From a checkpoint of a small transformer trained on Wikipedia: no biases in attention or MLP.
MLP neurons of a small language model. Each row is named by its layer, matrix (gate and up: input weights; down: output weights) and neuron, and shows model dimensions 0-169. Each number is 500 + 25 x the weight over its row's rms, rounded and kept within 0 to 999. Numbers have three digits each. A neuron's up and down rows have the sign that makes its largest values positive.
A block is one neuron, or neurons of one layer that tend to fire together. After each block is what it responds to, as a language model described it from the Wikipedia text at the highest values.

L3.gate1269:481550500493499523456529465475499456468472536510482499490456472498512530553485490479508508487452449532510480515480532470494486499470470496518462471517473524542534507483484502515485542496472538499463529507494523497505491528478474503530513462503514496496492486546532565521529507496492493500502511490457526505499506497446525482511486505551513526501485519503493466468536490512465481457496473492499463480506509521515510500506527492469516529501524522518515502494524503472485479511529560595494516511470486459499513538
L3.up1269:467560532497473492480515489496499519467476537458496547450459497535465507519485516447544526493480511526479495531507461513450449502573518510515507483562537488519508508463512510508464496492522470482474536480487480481476529498482449524553536520502567497463501514539520529546530508483508478504497562481513487479477467533501510484481537498496485482526477497515516510508553482565484506520520488491515511492557497488471482518442517515521493472541475511528464513533514481545489470558499508499509497522527489455511512537
L3.down1269:510564515530480481459443473461494493476535560493482521473514508494498487507497504469516487487457487491469516537487499515505512525533501533517485505512544526522517464489470490482480529531523553513522503488521524494548487479496495509500488494455467487522465504518501469532497513482507476504504504506478423492471499520511535466502455493554494530506505464500534485499546481476484451512490485489508521502488476531450495503490526486478514439510486485520540519498535493501549514488506488541518536495553531427487501522
Description: Tokens right after or forming a modal or infinitive link (can also, cannot be, must, had to, able to), plus inner word pieces such as powerl-if-ter, Dev-il.

L6.gate315:524495467512483497495494470499495506513477527529483494437494503533491540490450512529486536494481455487481491527482510513540514556504514484507539500485492514490557508491485522482439491496528495449518490505494477518481444478515501528517478488546480487511525511526480533508489457516544546493517492486485521537512531527485513500508520538485524488476484472510555501521504452480514525466471527515498530440508524522503526535482482544473476509511519490475497473502499496471508464521522475463476478481519503510489529493
L6.up315:484514473471553504433456505469486562495454488525503488498549509495517477503515527478508499499519484475468495468502516491514496524493538465492513502492497539513495472498478538467514462514525504474513520489504519462527477458505462469516497543479497514505532517508474477487503487462507534505498479462528506533503453486456488469554523518504529511515475513525519477508470451461476516518459540510490537519477551507493485484452515524486500479512511482525505517504484461482513513531514532547530479504496489538502496500
L6.down315:487501481474475545497537510502512445540524452429489520569513504498510517501504498468500515475490466563512475513471462499474480489480488515469473516505507428471470513511471503525554525476456494489477494488517482517502534524471522469488522482481488510504484499472512474440535539525514469492484500494498473443508520496480493529503486463520502506504501493508493542489503540504499497537535485478500535527502499507494505478484524451507510484489492476508530468500499493508473478512483488505531508496497577490521504505
L6.gate456:502531484494552543488516488509529465486512508520486486459485466523496545464544492474514511506491530478508514499537505541528460523524536477525530460442513510518500501524490511499552496534500511485492541439479499466474504523504497513514486487481506493511530515514463504490490439530513446488514458501502526496464508493530531489506524450490478518507476498513499489497522488474484479506508495533496498484493489483502512487521512503436504499509470505522517508528506507514512501463519513481444492484542507486471476509
L6.up456:483533464476549462481530529529523526509495514526510462515496443530527482458503489518539498536474534494535530490502534549550511530488591496527511490470492531496502494511525545479541501451510467496472484493505513501477504514510486510490472490488502493478522484528494496509497485501502457512491512449507501523512516489510511475527498491482473475483481472488511497483517438492447529559523541521482486502498498525527512488484492504500480508518476452528525516501494516490523457488472490507477483496523479535492494485
L6.down456:517497492509545522528506515481502484450519523554485491519524462519506493508522483466492547553454472504483452542495525466536486493567491512517479468503520476479494488500486484504485500476499496485499451496489503539505524527544488522476525505482508529473470519524530467494437496437498508469496486494523491519470504481459478524499514521504495468484519468498526527484516426509516501560504541495479513471517497536538490463476545514512482461545504474552507471493474482472479504493531487504497508491512520517518509488
L6.gate971:505503463503473537498541508506519494490514529502520522493494493514490544490490463485503485505483498487552509459546542502485468510504505511496542519533477457532539497493525439508512507550473497482541497483544511517476484552525477530480514524493475475477538511488507521500439485494500505459516540477502543485514512462539505476491512452533471490482511518486493510495468458475520497473508497478492524505552453447489518485486483512468495463497534506475429495539504491481515483516494491458519486526495474524494515516
L6.up971:457507477504478534499520495518527498533451503501469528493522509479503501550543495493470486502477514542504500506517523503473484502491475459554513492561532482528485510553517440489508528471504531496532454497502501497535520521482498501485516535509483509492454482485489510486515511554437529538479453520461527470487489502554508482442522506507476532537462492505481539507509548500495467484554494518505548498510488483475497510493498532512508487480513511500470536494505466499467487486499503441484498509517525512524474498
L6.down971:454534483501468554500567501501526496482492503536513528473527526490510530525509501504529517472514502477544485502530486508463448532506483491551498447511486474527528520519509453481510514533500464520538475471581473506508531561535491488486544536500484486457508476497525533517477487507500517553487509480509556472531466476533512488471538517510499493516498556487480488500500507538504514471499540486519506494545469495455495523508467508534502508467526513475483477544490486526461500499489466490462491504520450489522481507
L6.gate1332:477480488500514532490498513507526472517497491504479495503497449514539500524471500508532465524479501514499534471501538464504539508487545471530543477464496524491466478522467538529533488502504488534479529537492491523507539497493510516502478494518493488524494507521464516493541545531500447488516504485445499524495536499524491439505507548480491511498471482475448466465473498489457512511505541516490483493500481463462500526490488525461517511477521518486498532488496499487493481472470499472508542519508497529508501486
L6.up1332:482534484509546536502475494494510427498517497483513450495464486497494522524501466493497494491441508515518501460498499491477530506487445534480467529502508548511527492470554477494526534470506519461494498488499514491533489529549472503474486482513454464477533526468474481476488460516499561494508473485486531519492563517518506483450515448502476490497541458496498499507502490525521491484501495551507554501523465466463457497499502510507517491478500530525549490504502500513513515489521510458465489503506524496463518510
L6.down1332:492536516540500540545493483507512531462490529488501526531482506508507502480513502480503488464484520503492489493507508483528509538532506502516518467542523504530461500486516454481546566463542517509503460480534462520529543493504508491459490482498540497470560515476516521477483508503460505531493466538466503496471502483480537517495511458477480520495488477494512509504487468499505457469535506526502526446493455499440469474447488537500479467510492475488471497535505554496464493507539493510480489509525513501537530514
Description: Adverbs and -ly suffixes that modify a following verb or adjective, often completing a split word, e.g. freshly fallen, inadvertently, also, never, then.

L8.gate250:528484488520543537513517510513491474503523514447490461474484481499536528486439495491495515501492489453582462496464501482489492530459548495496530464501516472470508508473490477527510466503525517522475512494481481537485504442485490473531500503474535471510481555517473494501506569473499506506506472474483514515498524446527514534513489480502522507530557511519505503532445477538461508496448483475490520515492486482516490507513475463489459470509528506487514487482489507506510509524486469519473495507448508509489511505
L8.up250:543500499544477526450500489489478483476527498483472513455539454541558502515512507529501504500489503469514466478448570486501492515461500493494543501519498449486523508515513536579493505487455552482479525475536535553486528456474500530537503494470473490548522500498467514528533540457521458496489498477494522463472507513496495481510471543479496503489539469509457507505453512512499509513465495433505456515490500498493458462519516536526539470550471542467525470498470542529510491515528502536543500518489535513474518490
L8.down250:486498490504504496503493435501472554499486537505465491497510451540510560446467471481520501481511552427543495463506521485536519486467512513468553463510442508505444461544501509557501516494481485507491487459497513550489472442487521479518539529474484504515473505506452475508502483541485486488526512488489487505522505475551488493516484507495552518484562482482477492501484472506494505496482501490516499495579497490519478520478485536478494491506521488490501517506516513498517484483511457526533512516487452475458484479
L8.gate356:508520509499501514566489485488475443494540505497537521499538499522466485505481490527503515531489520475495455494512517536446518501490524490494521484552457506493514495482490486522459459506491538473465456468517487515451531465502500481536487507505492535523515479513537503504527553470512470495456446479448501439488524487504499518499482511505532547476512471490511488521527507496508506501510539512499525479532476469533496502465527472490486462493502525508521527512466507522536511517467452509534530511468447480489541495
L8.up356:535466539483526503486516506502523455532527488494485491505496475518493519517425509508542456501495527509504478519501525530498481473476522500533492484502514525484506511467474494546499472475490451482459521500452483511476511484488517529501518487427484487458512484475520459481542493494511505511501517460516463521510477480484518487466521514482543514505503513474513477472520495470494494482488477499522434511499480512476483531483555503507516504494503496463470505539498539514535517477453489488500467515461489489496501508
L8.down356:498494517518502499524536463485484484489470479510547492498523467509489549483467506475476492518509508477525481536496498541525483476503513497517516473483499529494501472522449512517510488476522433487524560502462520513464450485501473502481500520482490432454499480507500490484506498479492520511542502478487518503482481494491497473491550500478533536508506459484551497525485472459510518554479498492522457511552468491461472480514511469502501532500568487511495540497540577531483529511509503555539474496457506481516501511
L8.gate511:491504521504485538484485480526475520459481534496478489480480479531515524492458530494483512522482534441519514549465517477526469512480508513514521530527507501507506508500457466516481447496529472488477478504509525515470496463526479502535499491442482493500499532511475518499510497448558492472511520514465518511472512469475469484478534459457506524474520494500502520474473535515530516498472517457508487481497486428539504474466523464504487502518478483479517470534486491469493572504501498518499505522501492484472557472
L8.up511:481519452526457493500507504493507472519519501450488492465536444506491465494442506503549546466474500524542469481485554466470493500529515534492535475518507456495481521503460507490504469485518482493523472516495480500523481492539446505520479527478497502495523529510515498477507515487528504480501534495488515456450494474498507542516497482495485459485500487500495509519491532521533540517507463459456493492484497488489517509469455448517526512491479521463563508514526448479497503507472489517511477522508480520471546504
L8.down511:485495493481506523480494526515467506489478512503483521504484479526492530478475526501523474525516483449517479528481535476513503545456504500552524512504495491454495460516445512499478434487515462488491456493497548540494518454505498512512463549452484491521498503527480544521519499470522519486522533509480458485503458499521471540526510464468521489455529523514564508461521494497511513512470519491492495485504462445529490492483510523521502467504548497521513465518490520496507541536482485505528490438514473532484514498
L8.gate700:471542530517477483531513501509523529528510503505498515535482521492502473545433500546499535497495508493491457467472528478474462484507481534451542534483509470480551504547486531538476502528550511542512518535525483507483483482531536510544518488508506493490530520510520516518487535508452505462540513531503483486510477518490486498498525511506484521507472504472499481491534526493536489507534548501492489486465508466537509493532523498469487492491438513510465517530510480439489469513503500494513516520530515495518479496
L8.up700:485493527532482499523538506501546520490530513525529499494484482512519491528530536514484546501515489468496482487504501478510491497504506485506495511526514527517492522537478497455462476510492542534478496517466456547512507447483493479513494480525526515484509502510468520533472503527515446487488477454535513514491520503487540522498468527454457504504534501482519493476524487501511483484482513524492461493522562501485483491496517457489517513567465531482504527476528466486489499498496511517485521542487491549504492505
L8.down700:466516486499529510473472481513494487480483476500502500479535514454478520497512494507472464526504514543511502495525485468539495497514471494474509508526520474509513502499497476494515536513478490486519470526451506525510476522513534484477519491537497498497496471542524491486517513461507491512512453549528492526498466484480538540527513476487514512478490470516595470486498446488520548486508493486493518515484506550531518471512511440509479522517468506484509501505495526471510500510498548500542514504521517551459480506
Description: Final word pieces that complete multi-token proper names, mostly surnames in prose or tables, such as New-ton, Gib-son, Green-berg.

L8.gate137:481516502472501523430487524538489546450456495467427487528524499507519533508517517483470507495440472548568472476502511530493490479486499522486515484531537497506517483499463494540463466487496501512531491512503533538523513471500482459522510486453522497549533484481517515520483506455485487504474526505453506477498501487517539528508509517539511471494499517517466502513534483532480553498515554475529489524527489501520539486471505504459469505486486482468522511458504482528489510484503482505511488522528486463546525459
L8.up137:442524486491481526500480464497500521527521485476528499529510515523483531491526492470499508484482496497469461500508497474471459506526500543467474547492514526536507479498508523518518486516471493499535531476482490501526548549507505551518510473512543489500503536548493528479522488520514545475452490480500472473493512484523507499493464522510530493486498506479494499492477468530485478474533489466484522485477494514515508508474506505501493555515470478520472512479538551494454461484466504507509478534529514479535498518
L8.down137:487559482531504497508548505493479518468508460482510505478517520494471521489520466509493520475494497469549474523476488505510473483499524520467504516528533511477461502476542513509519486503498516492495488492466475472493503514525481516511537488503532524492491508480483450560461472500536500449481513477515472500484537499530461494531475553527493504519493485519527500503496527501519536507478517524536509436498517494468501491478472504503453519513464497489502485488460491518514497459461482534524475520499511452530470461
L8.gate536:467513519494518513492500479527500487494511535473506544508489503477530463502561525498528504539528497478472460511512495529509467502506541505520528544514488486541513470491507533510506570455547498522483493478466476468495534500475473508544466467550504521499528500546538521521505497531512511472532507506529515495461522456475496507498551474514481503512479519521472478493493501524471507482524534484459478507476527481524480489525464496446521510486533546525525474476520536526510511479449489529472501482534516497460522502
L8.up536:464497460498503512516502491532497531479506516461524502470492531503477439527530518465502493517467513502490433505496499485484473503547500545473525515473498499510536481479515483459515528529471526523487476524468499501468514521515464487518493497519501495515504528544544495545493510507501489489511499537495477493452431526476518524514557449503454490533514511490530514489471477529474535520482519465479472456529495488483501494479500528469497485509495526477491461503475549522484495497492516475529507519490525522483530542
L8.down536:516522531532459474497535486469539499518518495489480504488498455496472494491511541506495505499494470522464552483426502464472498484513474494497459513542519530482509544467470482465481557511425513512546528456510518493497479476553496513537509478505507478483485481459506492543497477489503525469448516489504490512462484516441461502516483536497515480528496534520546539495516520511490512481505485493521482514492481504485497446496517515514505460487482519489541524490513514467503514459523514520503481501515519414503514518
L8.gate1126:531509508514536502471538490448484517466457488453492463512461526510490524522490491517516475485520516483510510501512483516504510506521502459506549522521494496500452501484503540506478482504532478550469475517500479510482484516519491491481463535522504501475482496530443505521519521567471505517518520475470504456524513486528526532453460473490528502478506503481493485469497512470496510464524491418492517495533491485470512532490515510526495509504472508461521506471484502502503480491538515448498554503498481520516519503
L8.up1126:526560506490495513527511512507503490478513523561522515462465458496519490466526440499518509516441465496567483499527530515502449525516507526490468508501512532529559475457538502488554520482531503503480496490505456506537527490490509515489494485465471515496544537509510487519497510405508478526483508495502464508473519514483493507513541467504481495536474466488509498491495465519454469514496516569493510494502537508499514491514490526465495512516520515515479465480506500521473508441508456529496496486543499471467524491
L8.down1126:540600500530519480464562511462508471485487484497496513494495488515485484517492493522504496464502512547540538477515531497496533488509484500508485525517509512524504494455461511490509508515490528508490508480560505533534527530481528458452520521478541461471505473517470524543473538528486482540504510447499517506511502489531494518502520486497465498526479487526511484472469513483548512501467503430497532484550510483476485517473505491468524473493511489452496487514485529507492450493512490503507499516520502487511520513
L8.gate1313:518515497464478540444531502531516525467533489502495488466539525503525512515508519449478494451496515486489495491496479497487492513493497491529542474504544492528486529533519506529485500483525503450487533488513517492463481509512469517473519429466455547442465515502488549527513507490486533530466526517494514470524535491529492551514506528490477525457512500482465515484498513505513507486539535472497492518547509473444526516479471484532531521510507500523499512548499525511478481464489471488476531487510510520515519509
L8.up1313:516538484543496514515481498544487492476493566462460503473503523468516496524518497461559528528523507487495506512475468503481488485490491475485477498505480539522473498464497490491526502509518481515461519481494484493517507530488467522494495516527490471492474534471497510560527524514552521483472534535506501529469484465495508509485502508507545500508493510497520494511517486510477487494477514482470513496552478517441528516506532499500518476452506500448490499488444524513506476482507485469503474477556592470490563480
L8.down1313:508538491533514482502492475521510531479524491468492499506471483501501495484528508501499520463527514483526485475522499503502493469528475536504520544504500497486542512476507462466561508511524491510462499537522487466474504459488501508497522473492475475481494475530531493519509507449535512468468459462469463518485492493474519463494529479577537501506454492491531482480515478520520486432468523480482520487564492528503472497518534516473505465469484503477481455470450487484490517474516530491476532508534516515535557494
Description: Tokens right before an upcoming main verb: infinitive to, modals, adverbs after can or could, subject nouns, as in to support, can additionally connect, people signed.

L6.gate7:478507552526491507474424491465539500461482512479500493510501462521496516541455488512481496495498510483529461532514496546509526484536545489484454516510484521478487542465511485499512498527519498548518487476516513455480510473497489518508530523459457527509478485517517485456533509494479552498422496536468451482484489509495536517535495512512506476478509546531485465494436503505505461525477479496489483505494480498514509465507543465504497487480473489513412544524494524462470528518528477446505485463514482510489527527
L6.up7:476514492497518500526531495492500502490481527491507500508493488506521539493480503519469468505471526509515488523492527493501472519471499469487508484506458517494525516512523545511499484561465488523464508553500517523475521516514447533489533516507517556497521480513445510524526479488509473488513507461536481535514445496429526468493527478513555495527517510479496520486492511522513516497510486493513462513491484491527489476553506514524525509516547511472483457491499492484491491526491477500530518520499474452495469520
L6.down7:513538539454480474516497495493515445465513519468492500506475505536516526513480534482483465497444515480507518492484561500559469452480518433522503487477470479505531522510500498507518483492508518508501491478481514526488490510492487482525505499489515512507482472515524504484530477513498507490485510488520492536494494497510504524486492476489561541525462491498508499462455523481499524503520501526520443477509502478562508511512493529502483472503569471527517531530477488465508541487520463502518505473519501483511522521
L6.gate729:517504520516494501485514464472470550466500525489480480476512446474561485504458488487491518489504494509495504540481503493513512499467513501499494473511519546505512503523550474493500485490480496515503409491524553516487559540499455485539536501488484513520508479526516553493503505496505495459510473513495485503498523508478507502516515525463504476459504497558524475510502512477488514492485509534480511452503485493523521531461543497508551562509473503471459495510480493478524530532480500474525520437504495535510522521
L6.up729:484504506491557485504511539493502496497483479477479498485491518560489525525487466519473491515511480483467492514469524530545464492479498461467489463496515502550488519496514454516495511561532506514525505465476539481470496465490478511476522499479491529536429465487513495516529518488476500492474471524498500527516514523485515478457488513502528503527466467487530500498494508507503468502457474513493434471521469521466438500543480550502523481536530485526433523534535539490480527519491483481496515494523475455509545548
L6.down729:460504538453548479529516506474535508503478464490473527545515546538519508532436458469504509534475454485517485554481494537521483456494493457486459498485478515504493470504515487510484511562497526531519523473485535499465497491469517522474505502473497490550448473512510450493558521477439494485486493495523472507517489515518541472482488486515562489523487500528543551454495483475485503524464532512482479449550478526467464487545509538490480469526565496504465500504507538458465569501535457481499484491517475479552508526
L6.gate1189:452489504502503516520516500485496494532492509547499516537472477575503508519462491526477492488525486493479484504476514532507497495480519524490500482479479484497488482504522508445544509557549532538531538475463520504457502493470499516465485480479506488514501474488461508547462493466452467501512491504522527506518485480507509458460486486435522500526451467500514527466500538533499473499448486492502457473518512522543497464518555480544527445518468472524464471527525475465515508487476478491504482483504483496513538492
L6.up1189:477544489496481518526506474517503510509510520475467510491508513498484487500483505505504493493444502503472482531510501480515454546510464469494462462523499524505504523486487520526497460510480489470534470505490542541511498489494477480473520485492501531510530512521493518497515537531526451514544495541495495507538520511528481470503514483491484460456497499539519500511508527537501493510518499508536525496511475490553500528479534536499528488498505458532475517523497480471504494517495531515483541483510516509508510533
L6.down1189:498514524503568506445508493478484513482470487506508503487500476497487481538464471527501521505481469506503481554465502510518488514500473483506500487462505515546517497491518465481530484536501533499513478483513521499455467498500515449454496491476516482530509475527505514535526471456532520504516462479506509473523516522473463500488492478443506462486488491551572485466498465535477492482492527509462514483500493501490464525562496531491467483512525522507490501465490540470518589526507479522495511426544506527514509536
L6.gate1242:552483490520536510478496506484535494488499541500488474495489441508530507503478504521494493488517512515523472518472534502504474532480509496488541458537485509501505491527497497512454446517499495512502456497507502498493539489494447512552470507471460534529560480449489539542498528459511540513507487509510522439503525499518464490460504533476536498458525501536472524538462515496548522477485488500503505512516492515488499504472494456491486507512469514461465515529455522477503554513436509536506493513502478503535535500
L6.up1242:486517534507496507505545520487469526495489511507499514512504473488469499498462467483513497511505529515503480550523490489503478485473506484503490483507489499502520501552526478486508501492501480535503531474507528521489565466506480500475493492497458493485462460496502499495521559440493503471527513505515473502527506495496512510513505538478529514497510496474535509451499506520498540497457521519484473512516511518531476489516559483542490454537521463498431466504484493511502502505482460494559524498492466488533485577
L6.down1242:455528526492540495520518506507464523485494507506496504521474520490477514456473480495495485497517521485500502559494512483525506467527461463512480508492503547483500460526492527478550533497474494534503535503493532514517524457501501522405483516488487486533456461530471473516513535477456511511492526479531533491534491481449510506518520489438521512498486516453523504427490490480463480526478495524480448508517466510482474485546524534502496457514548495523514502513534516466521521452533454477502507448499483502527468494
Description: Final word pieces of people's surnames after a first name, often in tables or lists, such as Dun|ne, Car|ville, Stolyar|ov.

L3.gate1229:482532487529491534488522522452503501499462531478424486499521511532456508522487511499522507503500508478508457532501518512521512534478505486521504492495471526513546498539494488444501488466559497450502545519528475513470517471515533480489515501486495482508488490511481484514483482498500531450543496532558513443501484489505502519478490491453493535463486513494532489475487518531497458455495489505492493493505506534503491541540514514493520505522499501523518518559478499485512505527522496449497518491507448542494504512
L3.up1229:511482529514467520488520466479510500517474558502511483519508536479524489468474487507512524500504488531463548503548525517526504530469488488544511505513512542507522484510500537432504476490488457512538522530453479499481498481515461497432512528519509493512518508498448547500443514471496520494529499522536528496523480509478492496477488505457483491523510519507485494467442486493471466507513520486476475494519509502514502532486505470501567505529454532534481503528488530470510471505512475513481499500480467508492451507
L3.down1229:473502520514474545533466494527502507528519494517511501493457510501461543518493488522483500484481510535511484493474477522489482457540468559468500512536485498510471494475485509520491497519462487507503459518461475514470494482532535512505502502493494526506528482489542476483566528504533495523489534437513517505499473544482502509472500452483524494528492501505535461472489472529501509528481466478533537499515481510480547492489484462504505521505506500496526469459510490497455556525531500507482527464520534506480521495
Description: The last word-piece of a multi-token proper name, mostly surnames and some places, such as Burn-ey, Conn-olly, Alb-any, Green-berg.